From a checkpoint of a small transformer trained on Wikipedia.
Size: 9 layers, 4 heads of 64, MLP 448 GeGLU, vocabulary 1024, 5.01M parameters.
Training: a variant of Muon for these matrices, 131M tokens.
MLP neurons of a small language model. Each row is named by its layer, matrix (gate and up: input weights) and neuron, and shows model dimensions 32-159. Each number is 500 + 25 x the weight over its row's rms, rounded and kept within 0 to 999. Numbers have three digits each. A neuron's up and down rows have the sign that makes its largest values positive.
After each neuron's rows, "fires on" lists the tokens most often at its 100 highest values on Wikipedia text that the model never trained on.

L2.gate6:475464503501493458488532493480514473466534459489542522490501492499488499514516460507475572513516522480501505472471473495537499468481518523507545534502528487538503485520494532516540449479454514529542523499504456492492483517517488512477467494526514518528488566515527459496489482522451519490531490448458500453450495466469455519487474498466491461493490475490529482473531496475486526531504
L2.up6:503465533480465502491554511502526523460525513483484478455495523464526567534490484540507509469501524468494487512511508481488499523461517512466499524498491485500497476493475537544486443484459506530480519490573468493428490554502502465509515526507523523499497504481491501488460518515454527471509466519467533521499496527470468502510487566513511479463491534450528504500516509472524499534523
fires on: "\n\n", "r", " ex", "ar", "c", "iv"

L3.gate382:511503491482520465481470508512526520478485503493507501480487524443510504511486535554534524475478477502500440543518505457470512505460496507508468533506534490533511530548529556474541491511493521540497501506495491523507511518436486443489506503496495487492502496480555540481528544470484498474474504480476508475495501472534532483531527512525509465499487508467480547508493483507495497509510
L3.up382:508512535480493532493528518534530497511504496525490515486496455528505502511474468491501482490560533498497495523487524536507483520550537501513450513502525504526510488476455474536586473513536531509515531487480490542505492487502469477522532517455510503467523512513492500507478512538540517474510493502486533508514471475504515497439521420481490487481516447523516526529504465494515528472469
fires on: "ro", "as", "qu", "ton", "os", "b"

L2.gate288:483497487487510506501498516532502519544511541504495466478526489487515475502472497488492504478483515481451466487495543499489457511468489486504444484492546482487498470517492506485509499511490552514485490511470509555513510480504506468499521472509468503513465455502476461478491497454495492525538491528512495481502524474480536505538495486474508510519455475495486508436455486497527519509524
L2.up288:512485487527486512464494469513499506501463512490480484488534500487509468514489522448542509504478541491470506528518493523505476497499493495492457525496522492475539474465523514535498538533475502542521509499492531506502491477548512483522490528485447473510529480527517509506472474527520494509525492498511548538522497515506519498487474519514478557565468502462529520484456523474529482519507
fires on: "rit", "l", "ubl", "ra", "an", "to"

L2.gate388:545486487507521505475533447509482482482523498477455481473486463539484517454489471476529531521525505479488490541473469511492538466508505496520478479491562512503497506520520487461449473480482465484470547493504502489575472478513461475501499511527501496504492551503523500482486516516473500472488505555480519502513501486523500522491461495513497466521481465480478475484492484447504504530511
L2.up388:512500453476493546533526463495498530479508466503455476505477485507511499493487490502495494536490504476474514483497488516507519466521521496522480511509548477505491507468541481480436499493507479504464517505474548479520457512503465495516519467525503499534480525495487545472501521488440487473481462539484524494494518525500490517525496510486481509504502468504462482520470488470512444512510
fires on: " tr", " Fran", " from", " by", " Br", " man"

L3.gate384:478470516453485472491501505493501490486463492463495477522499516510549474473504510485479501530535529499515480500473458512467527474479507494551482540510497532519502502481540528533554508481526517462509496503541485493483493509494466526482555546481520491507533479460516514493517505488519519482500527472497490556539476545465460525541539468485533468457475514470534499492471490456474465516477
L3.up384:522488470479527445514479531520488484515504534485489486447491484508538542545525475479488529466477492518501496531503496521526508511496446507508521481457495475506466491529489527539495465496447433539478499512554451525525504500519520494480497469494561494474485503517481479458492517478537485482492488450510501498476504489542522518521457535518503473468484526482534509512468520503480477506503
fires on: "\n", "\n\n"

L2.gate141:520512476462514484481469540480494511535484518512554491520471520499463477506514539531504525502487459512497468508489483508529492491493519497515430496479541512470535470493481540546498549494516504514518447499473514516508528496492528506498467532492525483490540492538534525454480501528497537507458502498477504532471460477500504494495526526472483482462507487473510539481521510527526510483459
L2.up141:527485465475510463494483561462530541524443526481523483518462482504451502482516534504514535487495448500503512487477500498512498520499503493507442519469532520519545498508482520531467539510514532527506465488482495509505523524490532518502485542540501485496543497525533510497503486505564504495487509516491504495481498530489538511523514534515492515478502494489488537517532472516530485536475
fires on: "ld", " found", "ard", "red", "ced"

L3.gate311:496488516457495509513486467536504518523493544515492464470521521474489465476470486509515494541483490500466453511523500498487469496527470518542484489500505531469514486475499475445456507477468524528516492528542491518502519449481534472516477474456501521498532483545531487426477530533508503505545508492506509460488511461474502521508507504504549515482481481531505423493479533472532521492482
L3.up311:464496540517507487484489511529531487540501554507531509489508548510486457491493512514498461482496502461499496482535455525500516505489495483498505525487463500474485413523428453489484497507534553496566478447471497521498525530504489532513518483527525498563499496523530494480486516496511520466506466520509513495502487494461507488509465497467465491503534488443508465475492538499532503478514
fires on: "b", "e", "an", "l"

L3.gate375:524483550523472459512549560506460499510500497466518500510462515492506508470517519471493501452540531525495478471544531513499430475499467536488474482538491496505462556534496488508540522483515512498476526551521488507482511512515470554513500471483510509481455505509481488554502508496464519528513463538498544446516471510515479541508478519530503442453510511484490455521513517469496475503535
L3.up375:489514519463489495490523491498508521480526543529509549511503487488476452474516524500515504549490506498523531498487529492448505475432512529521482502512467477483530514524519507474499507545545530491513492481460545510534483444518503517446467519527527528544494454469499500484522498487455508499519532514484509496523505485465497506492501476480481498546482495484484451517520504466476487530476
fires on: "ed", "o", "ang", "ong", "on", "im"

L2.gate187:509524488466495521529483547491503499493507495508493499564461444478512521473474524510497532477487489519497481525494523520513517515504486488501524465496507509489509505525495512465506499520466512496536506469477518494519489528500465473535509483495422531481520550527493452488517485543515487559526502517496515499484503495478512527488491498514499470445512463557482553473535503504515442539540
L2.up187:539482533475482499535453538471523523523519548523532532522483490501542463478495491530487519540479485554519485515503497464481516510507507463510538477474524509507514492476536497499493489491453516491514481469451504492479469518482495438509515520509457496500524502484447487451497469532527488541505549493470501484508499491528466533501468466519486487528498475517513539494556526499495518501519
fires on: "ard", "ol"

L2.gate152:461531482468496491489492527547490491526462542533513521533509491463490507529528542502515456454504518529493479516465465491478516530508471470470523478537447499489478514506519471531557487492509478527494500495483456507482495496495518504536524536490550484507505484503469521466531509474499477516492489520502488561490532448476491486472500514515503501556498489527444492478480500530511528544489
L2.up152:449507515458526489526501470532478511517507522465516497529497467525516526528483484504535488487525515477490472496498471511486465489452463482503495524518443492504505475498527492496490514525498440481482507503465524473432472504511460544478530514491517536489477504499494484502521500467475477429461444507554485502485500476451488488518502497522503526509518487509491507468494475468496546528521
fires on: " L", "L", " l"

L2.gate328:475531481538475501515482440471492515474489481504524532528502498489494500503449532505527486501481459515506488488453487525493484492477467537506500525484474589446520459482506470493513504520491513457506559520466509501515531528519520479501519481513513501556501517512509467501505490460517461503499477505523564480506528474438479516487498473507484545484515495470482493476486503487522468494502
L2.up328:503542513550458485505509505458511506512507485521490513530506498488473498516496530518520489465493453510512494485478518526483511486466485495519501501473454547456500467452508477506541504524509514470506519485476524520510561537511544466501523524512479518516492505495521452525509524464479472525492463512524531479465505490469455519501477469503474541477482503509472503491473464494529494508505
fires on: "el", " |\n\n", "em", "z", "ial"

L3.gate50:485500529543504530524512514484470522504517473524483535445514492476501458444557525483519505479519491471472498459470478543533540546510477482487506515490473525464508543490530520483539492532499504507513494514519544482504479495493485492544472494499473477541455523541464531510495494521520488481542512535482497435519495493461501494512479489499494507505470497534480473469505519501465471474486
L3.up50:504492469466562472482481527479515525445476454552472530523519500485524471489527513469498474520500479455503544521513471504495502523540462501485458542480449498516513532485522505474502505517511533519520506504522499515537480502493462495502488505519452488524484463531501497494469488492468474459533504528478465480575524482457519487515489470503507488496516483514490457489512494470501530512459
fires on: "in", " of", "ong"

L3.gate301:493532448477488446487485510526514489522526478501506463508487471562512502538473479494541512463525510544553469510484473510467527496484468537507493522490534497502513523488480500498537442521543454543497500485513487506483489489429485498525539522458522507535470471512489520487526492486503491522504460510530509504492506501496507497439476523489496535502475517488509510529466450507481485492557
L3.up301:477514531498453475492502444527484506500567497492517491517510483500480493519497544482474493491529492500514510491434481516507508552483492486515487502500524501487495481489462517512524518507532509457496534484492509509470507496514528480472525454441507507490477544480528491503515478506535458518516438489483486487479451524515534502468489499500513480486524509459524458543473440470473496494537
fires on: "o", "ro", "ra", "os", "ia"

L2.gate119:484537476488487536494523485505499516503513499481510454493531474525498466493508508506477492470531470494464514495489466498449445483514479482512503482518439497552489500494504495501545493475515504559521523465484482505470487503483452509506502524550528479471492480481512501504505471462472513489497504482458535482478544473467510479481484466535536483546519494458451497495464445500467492507519
L2.up119:450492509485520493537496486518486456533490520532570524526500481543504525517516525555557477480534509512476497485522508500489522480522492509495498502465491515478498538505476459513483474509486552482508489515472501508505511480485513550473517494480491481514456477482481482446508518487458449460489516508535508549527502448488475526504512489520493523536481484546451513511547552489527510480484
fires on: " l"

L3.gate356:482502511469494477533497484562536491519494469462492495470481456481480516548518530513489490485484488544499520538479490492491512493514477479514516463472511539448469510509512504480477431451509541519487508505545506536533482466512458487502495503515503504473529511539510494506532541520474487506464503458513517490490544507478479477473475526525512488500533479493471508445548469514472465502533
L3.up356:504525477507499484488510519535522515533504503525498523499510531508536459529510521505508507524483493474475544524473485469523508549514533527508491482452481509499472521504521501495488533523519512500536500481491494510558470518483496533478502501509514499495534475565493515522472499474522494501494470481573524498499541557495504479509501505485488527490537467493489526450554502489493479508516
fires on: "g", "fter", "gan", "b"

L2.gate311:478501504513481471497492511555503525517486525533532513494510479439473540523453483507498485509508496518541538514532493552462502501506475534501516528504491491504509459509547545515543510557510519483477493501510546504466487512491483529525532520504530486537536523527509492482483537485515490478547509539505512433508478507490489527502509465468440508493511490493488511481531457523473519463453
L2.up311:477513513484538491502457511501495492496472475494524523502506491492474537519454509480503479520518492492531545530512534502434510490507426521490457500471496494473525448483516531477529488543507519502468508507466532472497497502523492481510539520546545468491502511508500477517507510475489503463536490497464506466530525512467519525536497483489488500509489501532488478494491478495552481480495
fires on: "ad", "m", " of", "\n\n", "an", "ir"

L2.gate405:520523463477522494500492495501457446518473515453512504503513495503503491461502521512516481520439565459519504464480489496494511496501533513513501529526475527543513493505507514470482532475545471473502468466485507484539462541503486509473483480458463481528466482476480498492476511488522532496535537547490471513532496511543492555487531497516501468477482502478487498506499474481494496535496
L2.up405:491523489482513466510479466510470473500473544499467505528499512480527469453457489499524518499516534494464518495468491526450509514512533529419503501497505514489504483566506452454516547474538496500491481489520481524482469478531499520474518462495520490487512483474519466497493539495502529494496484506508481479502464543555480559502523482521509462503502511453486504491504503512498520494520
fires on: "em", "ack", "on", "ames", "od"

L2.gate297:481537533516506514546473543470523510525490492504540515502506500493508554506484493491506518461508524511476478473492501516497506492521552496481518475442488504508522478522508491501501459505471488528524525537496500529534524532512525504502501490500472532493470496489484471495504515483490510495483532502482513490440522487462475516496498466531507506437519466495465517476491523526463498505526
L2.up297:489532501469491507494525477491483498483482474494479511527521462499488522550526471501552508481550488481510547507477523507523515496491486518485510481530533478463428498543474514499486511546506484529508486524502494505524520542492476538484496502534487537504494525446508520516524532452473478505511483496483489492477504514468501535543475497527478494494530483530485464516450518525462471532487
fires on: " by", "ation", " rele", "ased", " v", "a"

L3.gate238:550481512480491519473540535517472491503495522509502535502498464499532528491474487490500487431503508526502500500549522495493505440474463559460480472510473491509508517507523487517499553502462477480542535502536484507512500514514481485491492478522483490483523503496500489525504549517468542488522500514533494520481495496450507479466496513449485446458456497520505511486504540478514507484487
L3.up238:507482530509514477478496498508514479519478513505524553521438469533517465461470468451507510532503502518486518501535493515522488493547529506475456545498492446504516475478544492522528488518511459539488462534474496524467489569508473481517499489498484460541470520450481486496529510494526523563505468502435460476497509477474534485505551447512505476518503516537497499490464493525519509478518
fires on: "iv", "s", "ard", "al", "id"

L2.gate410:498531477534508462506544504507498517490478482502545512490486468498524529490494489489499503473526480508485526499495500522500429477450512560516474485472513518477499493478497485513495464467532480549504489498508511498518507521495482464499491502541559521533525502509491473520531525509484497540445507472501504543492563525482482480482455496519510486498503505515490558516522474462495477493486
L2.up410:496504513486482511515474479526485498554497510492505463491497441517465523448519496479514497503528525479540513498509451533496492521490539511528489483475520507498485523524508516550496533458481504530464500527541475500530540512520497545490493489527513488476490511502462461557505497479510474532513519502512491478549487554476493453471493526497527490534529511478488486472520490511451534486509
fires on: "gan", "g", "form"

L2.gate372:469533498533544508533485470524522462481516476519496491499505501446524489435507501444507449503479525524512419497544473484467536526498470463483523498489471507447524499518557461485472487492470517487536524485517461494524490447483501486498526474452479484544483534545496505480496544516506482497526485527493481458482502469515511468492487484483508481503523517504465455514535510530514523531456
L2.up372:495493478522480544503507519542427482475503495507493516506488536474519466475543522473528517488500503476514455510489475507515477485520541503507473484523511522455512517532517496506480502542507489498521467515546485504519502492513461486499477562522467498517504452525527533487518504496494509483490480504487499517501505527448487482515471488486486497510491499516543533509487515525473493514524
fires on: "vel", "b", "in", "e", "ag", " and"